{"num_hidden_layers": 9, "num_key_value_heads": 12, "init": "normal", "init_std_up": 0.0204, "max_grad_norm": 0.5, "warmup_steps": 0, "schedule": "cos", "max_seq_len": 512}
MLP neurons of a small language model. Each row is named by its layer, matrix (down: output weights) and neuron, and shows model dimensions 384-511. Each number is 128 + 24 x the weight over its row's rms, rounded and kept within 0 to 255. Numbers have three digits each.
After each neuron's rows, "raises" lists the tokens whose logits its output raises most directly, leaving later layers aside.

L6.down1662:144119159126125141110135141143139141142138144156110155104121117139144134143108108123128147152134162160135116096129131149103081110158126144126155146095128141119137123127097112124114097134153119114137128131124167113152092143078142155120144096112137170144133150154106145131152112171126137130121108159149125163134140102099088126109118156184087156110111169165133142141169141131137129093176
raises: "themselves", "themselves ", "their ", "one ", "such "

L6.down1518:106109109143088128104126153122159125117099105100176134136103157103117170110143168156146103097105093098115104125162114127119146128161177156152111108103167102101146145100130110161145174096111135121116100099153103105134164114102137123087106144137124120113149086135135122109124131165143157124106092107119126140176140118096129139172152093136113138123159114143152154101149103156152136150097
raises: "are ", "it ", "they ", "====", "were "

L6.down2957:106144153146121150168116123101089133121135130117139146100138183150180154064122143108120123110120147116146117127135106151126139098185118145127137104180116148146111129150136102162125106141129126142127154117088109157108140153121137121138130131134115110081122110113118130135164125134145128163141099151087114164141148142173145079120092101149118116104135148175149088124137126106159131116156
raises: "depiction ", "list", "logo ", "painting ", "map "

L6.down182:140101117102166151134167093112153166130102160134159086151116115115136111123089099115159155120161172117096151122126150132133147103139081103159102100140144106123139106141112123123133146078137131118143124150149111134156126127143120099138142133133147122147087115106102150120109149102128143122161161096118114122141150141108097100115056136127120125118145175145127081147123129108124103118131
raises: "list", "listed ", "List ", "named ", "list "

L6.down526:136135165140132081133163126135116130107168111171093117123125129163174110094101167145145103161141105135092146164125160100124112173152163153097101189140147123117099114090201134137125087129116109140172096145171146118153139167116089101160110115116125131140106121122100119081160145122108093130163162090099134144094155094152136088123157173143089148129134134136119157116170176103134143138129
raises: "mother", "wife", "Margaret", "wife ", "mother "

L6.down1411:100151119119143130159104125130130154131148138116148134129142099136149125138094114151136065115099122163136166139110133112166115104172137127149136116140115126132144120133107145085171114138131101087096124146120097130121120122155132149099139108105083112104088098126101135153135140132151096124137087123126117092134128132144133112133103118095131122175166113117202106165091148093115091156154
raises: "left", "lower ", "upper ", "higher ", "face "

L6.down930:169150131128110145102113106104134123161143108148150107153111142121128122150122075146166143105165072118139133127160121099103147166104141087152147140114109152132110132111144149109144112127099091093146162134142098133136179135134089136129131173124122113115081094150134140164110065127134122126141105118123109150115123133151115122132142117169094099099143151110110146156134123130114161092125
raises: "following ", "rest ", "remaining ", "majority ", "resulting "

L6.down1072:109093135088115123097152142117095115128138148159131144130168168109132130163138183126095103068167118127142103142134150129143085095117182121101113146154113087133085114141149143093128140129167116120115133081082124124131091117134131141117122113122148128139151123125110146112131121147166165154130163138145143142115159136154146128121105160055135087121113138143145100110148209123115108125125
raises: "day", "day ", "year ", "year", "hour "